Weights of a small GPT-style language model, trained from scratch on English Wikipedia.
Size: 9 layers, 4 heads of 128, vocabulary 12234.
Architecture: no biases in attention or MLP, untied embeddings.
Training: a variant of Muon for these matrices, 877M tokens, 6689 steps.
MLP neurons of a small language model. Each row is named by its layer, matrix (down: output weights) and neuron, and shows model dimensions 170-340. Each number is 128 + 32 x the weight over its row's rms, rounded and kept within 0 to 255. Numbers have three digits each. A neuron's up and down rows have the sign that makes its largest values positive.
A block is one neuron, or neurons of one layer that tend to fire together. Before each block is what it responds to, as a language model described it from the Wikipedia text at the highest values.

Responds to: Word-initial A/M fragments
L3.down354:195138133101197125142148111080152102159099184195088172158157151110138176171160190091175164107110105173119135145131118207090109113091096119197160157123154117102154115128094104122108132144155109140170115101151137148140144142123179157136087149137141101185129132131102167126096061142139108087111112180139201134103106116113174208103147141102137157116177099130130092121136115153076197166143119163119163171127130128160140159064131130105109169097178117099129059050111101153185137119182099119120130100074142119103161082153
L3.down664:179147069098110146138171150171065179105159125160081172124131152137141182128142127083150103136141157088154130093122114117087105148114146158153169148119195109145109135141162101174085107121136112125134159121083126163117160095114120088171092140104127122170125119128197132179158145079160139155120116082171153067176173129105169128155119110106104110120141193150129181116163200114094174128133128154157128145122152135163141132106152178098124137149141086170146106000155074170070117153064109077156128191137124133146128152126
L3.down840:166128087101156143038149102119111126126174118094053157089092124083129146056182105105074150133140060117160109124159097125163126103107159153137143104140118105172137158142119119106141138126159050147125133123131088127110089100107120107141176119102133099136151128116117117174088167111144135079148206165107125134121145120069124110159155098067174076115150163117132200192158125155110138147171167117128091171196137147144134127113081164140135110188065187075167111061054148126102186094090084162138139129105123170106093175148
L3.down1031:194091116073087119146136137177054091094096137122085098113060120093079164157090102107092082128058157171161102097147160045128143124140095097140105172158058156186147126139120095116139103079130097149107155129100149113137103132103112090101152119105143143216151102125144154146144216049123147129103110108165143142167162123144147157088155133100182136129071174158154121128094115072110138151113138178156132164107129117162162129093070172137116103106106129118116137107140137134169062136148121136083179130108103099127127204174

Responds to: Sentence-ending periods
L5.down0:099140113152081090109134154161059124112133134108114146120129138077113126100093061081112056099109102138153168158139124092138146159119087160165175145065134189095090155148083157124112159129094134116139145149113116178179161120109136094167194093113092114091087122110166122090102164097144116148160161150151138147062069125136125122134114104116154124111190146109095076117161142117125135142127173130147119081126095129129090189163094093122131135170083219068086207085160102140114158114187163135142164160137168107159142124152
L5.down41:098134117107128157118159149051060153108194127180072107109160105101173109143180113084168157102175162086108120139117164134145106191175152115171132165093136132167129170134116114149098132144169118152154117158132089178116092166140093075098158135111136137133138100118106161063113126107086142096106116115101199133179165118147132119146136127129109101151129105157107125095070143072104130086115121106149139047103117160084107105128106083112111136089118111104148143010131093167155120057111185101131129100158056151166099157128
L5.down53:162105107124134097111103085149192135118113124166155148098138143115117067126083048125154169107140124139121108123117146173140124117146116068157141104113080151139099121101150121173093077132125119143073050119122152068121145154053127154087109156160080185140123119084141093114072136143110174125164122169095129071144098062166136148121083123141089130147194145089132060196130190146084091122117074133136111131137083187117098138168132125165098140112127113099066132086189167114133165094109162098110086193123127138124065109128
L5.down74:075103140102118129155115135049104173106156152094103152151180139131153055078076139152132134141110070082113113177143094131127103086148128142127163115124094100133133136143144185201125119169110184164119109150155140170117204096064142149118143163109062174106083119140160161119148119128094134157112177154136130148161102158157132078088102129170080099097086117143122152163105175140136092096180164171172141137085149134142189191104127111127164131142161120171177076100122183091100115122073084164153154168098116092086149127117
L5.down197:145164089138152121124123100072177078069142134118191120138109157119064149134092100127080143105097146131152090148112132109104137129188102159123125128171123149112140122069151108147144154115119145069116186167119109127095113148123114126152172153144103123165127144109141126169138105148097142100133116132109153094160138155092135098063160126101121121119104089104158098155144129092143123140130126122126065177155173080109088098109100166117137100094159218124122090000106089140131132177147142175135145153121158125088172152136
L5.down344:124107122139102133130150065125077168120131095127114138120153112086134157085104156134149164104130149162123131125141082167115141169126130126121125104132128125135082131153136188105115146053119087138121116086130135154164137176109157095116126095160113083122137109103194133111111125079086169108078170142114101088165174127131195113076125106128151144131122094157110083196160124106107110160131183106144134111083090127093138065121123137136181145179216118122130079000169169081177130074165126112123121144160125124143097084143
L5.down397:114144144137104155098111108151106124139145110108162143140104141172110110122085140131112130141082136127114151127084088140112130162109043133161161140129173099111152112110145124135097073124129141157103094116123122137159095107049152191124251160135129131159084117095171129054096161075187090145131147102169105100131134125116143187155104134122118168113111140134133165139123067165125132052152161144109144124102102105104091150118148136056111175123158137138125056033111121178151213111193174149146127164172105172138106126076
L5.down427:093104114143178137111100116115127124144140098123100167164158151117175121096119074163109110147096105096113104165115110120191150168154132115140144109105080169121125119183129119175135102157073112093174154135122135135143138155085137104142246126135111142127111151121129154126081158089129117120162132106154108160140141138168124046129142127086111097099109133152158135177090150129120162119111150113198131124125133103145134115123130121100140154116114219139105141000084086147165128101106135085098090150155134119046153112147
L5.down558:142104058104166125113139157146152142119092140161114117100099136123135085202116084117077158100076069180207149164185103126121120133088126130208187176120122138110147174155168109137073111179124154067122144080105154135147113129122097111197086212129094107156133135115144101148108146075130103133137128156128140186168145133132125109137139148097085129195150165130115066146098116163102160082087111081121113125128119075062109137131134145134133177138149127086135221149161147083158086121125113138032083096110071134125080159135
L5.down753:108119119109160134110131093110108084157112140110138114139130135165120123160076035079135067077149155119144121168148143069124138190171198129171124104105133130118150126127167126158143119139132130110161119095098122181085099091127118137123135159160130151136117084167146122181127093109105149140116153114117147137107090103145167112125103178120134136097110091155173116139133079091106113098176142087099115107156170087092175148118050155183163145156187149122182159026092138167039135121142049094102097126131177067135068186092
L5.down789:143133100155159145158155102054168119098171081167073172095130143083135110148081148163175119067150140135136067194123117133136163132109130095086076177177160108144146119144156079181075065189121056066083173100115099131097163129141143135127128145111130172142152131128164126122140136102119063123083119102131158171124115158183158143192173085122110125148078199114166114163154111145126126143121147175139123127073121146121155123106137117141112155161116141117117128083159176125057131166087140123102161079144125172122123136080
L5.down823:141158143140107109093115078085090036160174108127092110109118139135151137125145070156157109124097060170108176140119095137134144133090133119052134099074138122119155121119163136076092188082138145115145130135096112230141130119146143089121130097143095101167152158083114131121088080105104146125110084117131166218099131165195171081085158131150142140155112128100123145149167123136159161128143131070049173130136166099165122110133047120115149165118157137128101096138224085131094105180135172124127101102150063179149124080117
L5.down884:131130096134179152059122055151077105144149153153172096117139148138144074125132178167149115128116099154087137102086131115172099148131136130151120161174113145114111101165153138081174136084135110096103097100131140175166121119157130133118125098154079150131108107150125128149201092114129084109164082126107137136097116158152117152116113120088122153156188128116120165146098142166095050136114115058098107105124066100096107077116157112145134087170147178134151161000137151086123107166111163128177091183084120102068140193127
L5.down892:106179108100098107076060144118106136134125186133162104139098140094141087115075095141077146068107150103146146097139177113165179127106122145112115104184141172106131076139090109132128135112102110147155091042128133133117092142197102108087152103110122143123124150130044111114097164112064083114061106149125155161124143133125148156141082059092149115116121068095171102119142123146073140180147063115139055106136143059184163091130086165133083101134073138133148140001139204153118113198108119100136088140118128123174120106148
L5.down1110:109124110101136132104115104156084122125178118144068181102121131089135131159123120122116087126128131063097087173135113153097190178146107087149182127115112220143126095119144123147104152135122167117145123222119098128077128106086128218130215146099111099162135153085113143153136136138163082153154135145114187144129036122139140081131112118070106102122050138141155084094097109160121132098103142097098162137107092082156164110060089112119124128153111173144083106000101132084099170053067088139167147149100108113110163099109
L5.down1122:184069093130148175223119125147090179116092150073125179092097134162134087123096100202078129131116194120110083121146079168197128198157171108108147141154067147157073151111157100136130125165126124094135118134168147140103159103100106227140217155066126133073148140109119121151142150133134157123169162108151112112111120119171216152086102139125156146143139189146179163100084159146135209084122122168130114136078053112139135156147116206115168083152154103107138072076130124133153109162133164135126152077178142119107139124162

Responds to: Capital initial letters M/B
L5.down45:128169152101110179114151118118129062097127077109090117142085172090131128187124146060127107122101123175103110085105103116107123116117138165126112144127151110135119179151196141126128138143161128149112162155112093116174045106132136115118150134162065152111162147101112139131208154065111113128134064069112123176092106119132243162087148129088141211087148131119083100166136119153126173105152093173152070169129126162150103146134167107124101161093074121168133176133111130140179171055167194122133169137104155111079157174135
L5.down302:157127085099079110102171116157144137091156162126160122129152149061128093080092118127148134113124083131174061134097176120078126106160145101098161080125178103103065162138114120097108180133146153064176104142131162080144158101158113139148171100143147114133121160129119084135131158118181171135174136109101151145122118157148173151136146086196165094096068115101046081135224130148132099139153111089113151135120156188148142137061153111086101123095087077122150109197176084151146103126111138111172146139177129113113076173062
L5.down444:158147130128163109122135116122101086124161132106121155141089084099124158156112116117146124160070118119150106147106125207030111156118168151178158107162111187079100063143126111216135100108123140134120099110140140081145118117098075094189164165104079178164117104104194123061172128078114133168110076120097057160181101100115099087116121155130116156151164124137135134125086126127102142175130096157123122146190202125117146178119209095140103118171168116135073090080129098061197093135124149078134147172099136122123174164069
L5.down563:144100075079162086133118122141136104115150125076101145085158094133078115074149129095061068132083160184128123139083089143154142129132051169145082110114108129166121149118156090114118113076128106122142154141102166192159136067104144164093141107070053130145111182163138129104137182067159110105110072131137162124151148130181103106127165133188075144121131164109139179152163136128131137122115125131114111118141122119118134195047159145102097143133178155143110112096177115149093189174091145163167109138122198173184128117122
L5.down722:147112095151120157138084108097085126112202124123162133120120127190129105088116094133130109085143094189134105137156143136144138126078145127121193080149144138102132125122053126154118125165105082148168133107142112143133171146108188124108087041114152147134172106117142159102134142106136142119079085102157098120124131130108184165111140118203144103095134119126131162139137075169151119068139170130175111137099065155127123074127098107109106116143179131107148097181102140140132126130213102084106103115134119085100191140143
L5.down758:180151170154115110138181116208190052117162119164113104098155133119171129085157141113131110108121167168149144148124128083087112106074105144097154091113137145119096097085111180143166105113133109149166138159133129121116093109116063119107158086107110158140133140112140124130090162180103152099126065093108147099070167208113107062132135147132088147142131116157080136097069125107179063080119090108186110159050137129156114119199111108102138116113118091133134091084180191115124122138125169080123153095060106098119093133156
L5.down778:061100132164139067153139142102177140133139119141095062095137085097145160102144181093125157118174146094110166207176145138117142165052183100157093129129137161133117158146201140098143088087136154125159089176091133089188120112125195096126180139096120043130124152152117106116152146209085108150104155107069114112098120091150134205128103136158122092131180118108147071088143086200123105083100128119160176149143117120166154099117107130102180129142083104072082115036131102123111127125078083097113144082128112130188113158149
L5.down827:104096133151123124152111060123202113151101076130102152182122155030151107070136124102070103170112157100150100092147096104102078087129171133086151078124091127098121145143137143164123095115110161137113115129113102155037176144124076176134112133130130122160063172106179171134125127070141101085079143127117090079174094111141175150151170121152133130124160109138170124139113112180153109098087162191105144151082183113173129160152119113127128112106116099132128172240178054135122112138148141163170154102135132126150138084077
L5.down857:138138178198122152068149100094164114161150176162123115083133130130108137166160091136214113150176090053115166119117106165147154122115121168109113117070095128103058146145123109109145159126143095183180118094110084146132128119107169141098144092153119132165126149198163106099120122130072124052144086111122147174134113145136096128102117185141162125100098171199174176153147160119099094159157129161137115151119145155144105153101154165108123149123061117102156099106181152134108166150070182125122140121134149099157125130155
L5.down871:196158167102118155131167154124177193084119039115062148091167111118167161084115110134078157174174144100123114160161162132185135132171126158101120132122102150165118158086119154147124148103116144125147205111110106110108132137115100074164104153083073129105225140092170137126137105102094122060078126052124151122130136120080151098133156163170168081083144117130134108148157092138094178170134119127132104159140127128104063103075154186140120159137106142144095080099182169134197155143139123157102101115124113102162133152207
L5.down901:149130145150147165130166095115177130090074111165085102152109065086100205102142100115093072133141123127138167170145102118090222077097165127194115142111153167072087102143154174111115167067129149132109090123111146177136175140132127109147136113159121048118140105129132129132108110118177153086153106106177136070130147113113112105120117077119084125127101109085137079087168102136155139142114180156089130145139088158165071073138115135159141131175164152164073140127196145133153158132083098091161148150151146109123178111180
L5.down909:130155134137128146110170096148148149096162112139202153152161165107166143123169035159107086098174162107187121069114112105161134156144102145101069124175203095095115192101117132144162123059149082090207117123134185171121095125173117104098178094130155140105086121151150121163072062157189169146094144151126154096120132096190102162151096159130187122080143125131135065200123176116092101100161102155093088155128089163116079193166158137153108145035076078082169135194114152169155113140105126137122161133106152126099108130138
L5.down1098:134096198143107146111127101149115098055151168144055104162116152185177136138127127188106184156156116134142112073066107138081140141146077167107132081085090118123085133103146171158106142139103178135173183121166135176165125172164143113082169112165126148141092122127159149094138120108176124098137128111123102111127179125108116119162194117103151105084081079130177160125113103138139088153130158130152093106108132083168113061128156161109100061100207126139131112154112129145216053086147164130131131171124142177175127120118
L5.down1308:143121122188127117142187148117063220120212131079180092110104144094148170187146106183155116192110150090111195159114112116123142151123198116178187132149112151125155097097118171184117097123095188179110228145113091098161148140123135170115100158158111124115150109144148131152127042181123123119144146168128160102074126173151159127171140198200141128113174206100170051115105092157094139167126158141134128157095179099098129126163111126069127129164191117097154098210084105164182079099143122222113151135092141153135108128142
L5.down1326:081122138148120124149155059132106134153139174164106091173147177178115174167194088131147155103063089168154168140123200157108141134191138134109130137131106143130159143147092083074110075090161169068074132112168140126152156088112176118179155102194090168105131162201144170105183139181128142140121104133116149077172113101131168104118148146098131156130200178092079046142067107156158159179135128141099103085108076081169155112110149181158114117130112095106112137025100146119098108131148127080148128113129163189119151073179
L5.down1343:112125117192057160146132110124136146129120125103104167161086110163162153078155093072150155138135125110162088123099170171106102128137131187087114083134084142165169123096141088116153118125111092130118147104056116112140106148145101142070054137129115122144102154108145151146131110106069121174087085128059112112104158207120159088163130145144160097103099137148148074149126085083089089131194133106156149090104129107140148099100117119180123179163139134101177109053073154185160122093165112140174187191095100150148156139135

Responds to: Newline after article titles
L5.down97:147098167106166173163141089116143080096102155139105103160126107087133081107104151106127115102100133155130119073130072132114120076093149125121044097123130136103068063058139163099182125109186121068166135104171165140151207112085152130101155084175158104161148140148105075115088086122157099086172177119144117104122102157129095097125100068148114072111156113150155106148150153223104094139137107119137117066146110110101089052132164167085087187136082091088056200115136096092122133167097128155118086102110114186114133129085
L5.down100:126132141161067123138142121089153096109140187132117188091102120162154152147109155121103124136137151151143106102104087155122136121114132180150087135165125066111165120203173108120087058164137084090128115205121108090118053156087176156202172092139120145098160119134096095155141164098116120126137148108173094103090135155141171125194149135147118174178139122162161139131138106136155141166131131105128207141155129135122130142120081149143153084146096149123123129145080116108088179072098100158130152106106133141164087107130
L5.down189:171087138177134143168121095093089149124144113139136111106093128080205104132075080166122055138130160112085111127133105109085124133219157210108069176124163126062128143135102103062181091115121115119122121120145140073059135148174149197129146145125144097181128134126126137153153138134147117114102168102183102133179140160068137064117102094157096133124183110069130182166147123097107094135121142161133168185131096163150032138159162116136170111133116134096087152255118111174118175095167135121152067138106140141136149171109
L5.down292:136219133091149148167088160097111103144101086118086118097127067127097143088103115135111135154106116171080069136169097210069105120089079171122124099096062158134160138078111175104153136119124100093126110129165113187156112136146113173109183092150154067147185136183137122096145099133152057047086081132131053046124131166117169115166167164120090109177133150170163181085115142130085128115194127124091110140147130161075140136095129174143123117122076103146141161079118119073101114068138099168048164153156087109078047148109
L5.down314:068127145168156122109157168175123136125125060152083144073118133079059095195165067147139102212113118126163138123104167093103189128156145148169110100122144149154087109125132112104189140163104192145149143159117145087089204121069140171115151080121115117154159157194133094177180172141147104134158133101099132126064139070126105106086135142154088112100180073109139140119158151153130112093148090093123105094059156169085124182078157155173151063112139098154130081048112096118114157132148143113078181116130161135163131171133
L5.down335:163145093153099179124121126126103128182104104123134158119129138098133076114070127108162168202096132157136090110131092176149102121125157111059126106106159096114144198132106115136099054173179157127151154146123138203145110140113144095092123123135107156121157129077119117141108101101129122146110151186083118191132144090142184098131146115100076151123113088097142066119176229142121141045112151070148142163079094151087105063089120126133120099098079116055093136145133138213163160128140099160129103143115081115139175138076
L5.down366:139108101171124149099133182169158140156115065161211153108123147177113209131128140146145162112130121099124130153132102139096094104136148062152048175148125130203194136117109085089107157094126112169121095211115085162087153178106093132098090179173127151150187108100132143188121091107097160108089126123130160147180138122133058113173176130124145133133192078100080143108119112098067127120184164115145169118130129119101133145195094129131101143138178152105120105246130090095128135113127172178150194088055161143102167140060
L5.down393:163144152165132118122103067136096187133120140088111126126092090073142174111192192134117087141138147109145087149145152126084098084088181100177117092072149087154128134062143138126133132107135134102161100183159141107121089218147100133097153082180100185130120066124078130119129080080177149100141174153051140097110148140173154160173108138124127183155118112121164132083144112077106199103125102123135121150105142154122167133112069113133085089120149139155141112104230114111154141069166144159134135118091079105109119183152
L5.down410:184101199200147175054066071124114136093130089167099138157135125132098136168108118118071139082156104155159130118136219148121087124108158111138099150153158084158081165114153145096136107127108157098146126160124129110118055148069109126125134178122115143134158139181178140164120097115159035128148142118133117185103145162133130135175048162095077121132142109133156095182103125135119088166172117100133109190162113125090132099099113112095117177196095124130092105140102162133115099151125160127144129174124120102164133087140
L5.down543:103170099105161144086114118139143160115051149148161153097130142092119164131191151131159159183152112083080135132132168113162110192168151174100117170213073102126093141160134124151130141125169142102130175152059129160055129119114123174132111147118150146133113069193096132143131100055144046110150156128095099100181183155118120126148112141103145111112193097042163092087130146070118159139137129124106114115124129115202099155119142183138104095174110123123077146132132111102150120082146173105118061175136163136096109123111
L5.down640:105147183081103192130105138132129124083119179160107081104110110125158196099130157107148104129183175127098170142151134156096157126195171140166152118115125195153079114099144103170086088155113083142163078114124103146099110148129091155126116103114154142116139164140127093097184106096118172151107172100112134145122138188083142113104114070089092117134127149087116104119176147142179159116132125129203154088131148168080083125161151094118113073172084046139151114148127067138178132172148170135106156129104147159180116153066
L5.down1009:159195129117106076156151157193069079096099094173103105166070128133138195160145088142149165081154152111119165164080187085140069150126131098169085074121092136154130105109130131149109176126070101098121151128137125172140069147136123139136181084193169114136090057148123150129119107131118139110178143104120056144133132134090137143126131153138199100147140152161156171148164143143197144168139124187084123192136114127102075134111106121131101118121119104135106160077177098123122167125086084127120159143074158126163118099185
L5.down1016:110138104128167136084127094100107066159131133155138155109095157145158116149087127200137119123142098095081117061101093170109128105130105140118101223095116105120120151106189081216129134121110099121103174133142093149085101061060139145126103093155101110122079107127179171164116145068200123118101152130133169171134106121113115203150154133116137125168130169114089116170123179142123121108160147116129124148113101133115107155101110122108145087120184094136119194000102120147184109131139114157145097135081177132109140174164
L5.down1060:170145161156183120046120061153099135172094158181110122093081173127128179049114118096092130136128164087136124089113112158201154118113097105134089127115170068097175168152094106166138112118155171156097178150094090134188098120144157098104116149122142146145121139137195088120109171104117136148080150135132153154101154178164160145133159094155093093111054122148113167143110095164169044114117151140126090126092109139111110170092062088125149161160100128136138164173111125145110138079069168124149109143109168122149123124126
L5.down1248:149087190124175166101156133078102130119126112082179112103123113092141087125183097068080100096109149145151095139208121167148071112130086148159092190132166151145169109158131107132178152184154147102140150129145153137128128095134197163148163166141059101134141076142122152166075107146146143130164152119124147084142110126196102097066087165125117140126112146179129147122178139150100184078174112072083087143129105136118148141099121154178180136081125161120099127116135138142142116113101120106177111116189108127168124095147
L5.down1276:128211117128109084093147137127128074141160178148085144113125163110134182092122132133109133122082075139106192180233150125111117155151119149124120119146172066142118125145138085136151100149096151106132172156157187095115116096183139140120146149129146102112123141093144114110154110152108108117118163163132141121081124094063145168167110083126189113092153093085088168151128054117139157162152136125097145106088178144092182102101124090136164095145172167116117142107059182161122192135095100137156131120075116128182073094128

Responds to: Segment-initial capital letters
L2.down1178:145115104117137101127182104147094052130071143134132074115105108110088139098092126064112092141188113163142111128160147115124082096142168134150113120156079167193148139091144131098067118092075144090134115074122164096119163125188113122073161188185049130127054104155112112157131129111139119132086127173142155187148110146133113130098150141122113146112194124143130149086136131078160156152121167143123124145128125074108079122147112125083100179179164138138168131000137114128111111123153123114163118089116167095124128089150

Responds to: Wiki heading closers
L3.down83:148124132129172201155165124142095078133122165111126167104159127190156141080079151153108139152077122156087110054092085177155152137139126152128151126122089074131183149107176078105116103121122151123078121201157181144097097129148112210100153083100112037129090089127139110114097083137125097119147063223134150151093106085123150163117122100163161082190097162117076156169124152046147058182147168075185152080109120144072115076143159204122151126118123141149106133160113157092064126137150127178137137123074136092070154205140
L3.down344:062120113161129109075087090098125122089145196165098154104127127162092117151173171103159077112115120084147144107161107127110054119172188133166059044174103182144220112116128140112128096182139099072102081070104115160164135116104136164082120166190119097140171130103142103155110089141113145106090217110117079141146131118137046117106157132109163091150174086156134126109105163107119126149161197042088161118165136142162134099112164081123122114075127128175095152070191107169091163135173148109160148133135158083116202152141
L3.down500:084100156080164102144126172113121113121128129098130152122134120121128115066098047151129106182187138155084162146112169163142201119026150118122174123069132130155055170103080149097073115118131152162169105104178132105097145072151101055188152103147098063132088100139159106104092159154116082144168059139125116142106160095101138073172154160121139108077140148114116110149127093133129094131174160155167173097150121091139017116142164085119072118138135153121113135174198080152143091082123129127124141133142122160171123129087
L3.down546:125138123136156132157109185063056064177180143102101156094148157081080105179120125120160142172108114175152063148037162092094110113134134162135075143079165086139116100137199138116122179159134125120113165094187158231142113129099182118098145108180065108181090131087170139161138094118136099147124128072165074149110089122108212131204175113179170065095108151130097121167193150146056139115176161124116148075084158129071164151098166131113124184103144147118111116063109085149156098151202216105168137180135104132136192102157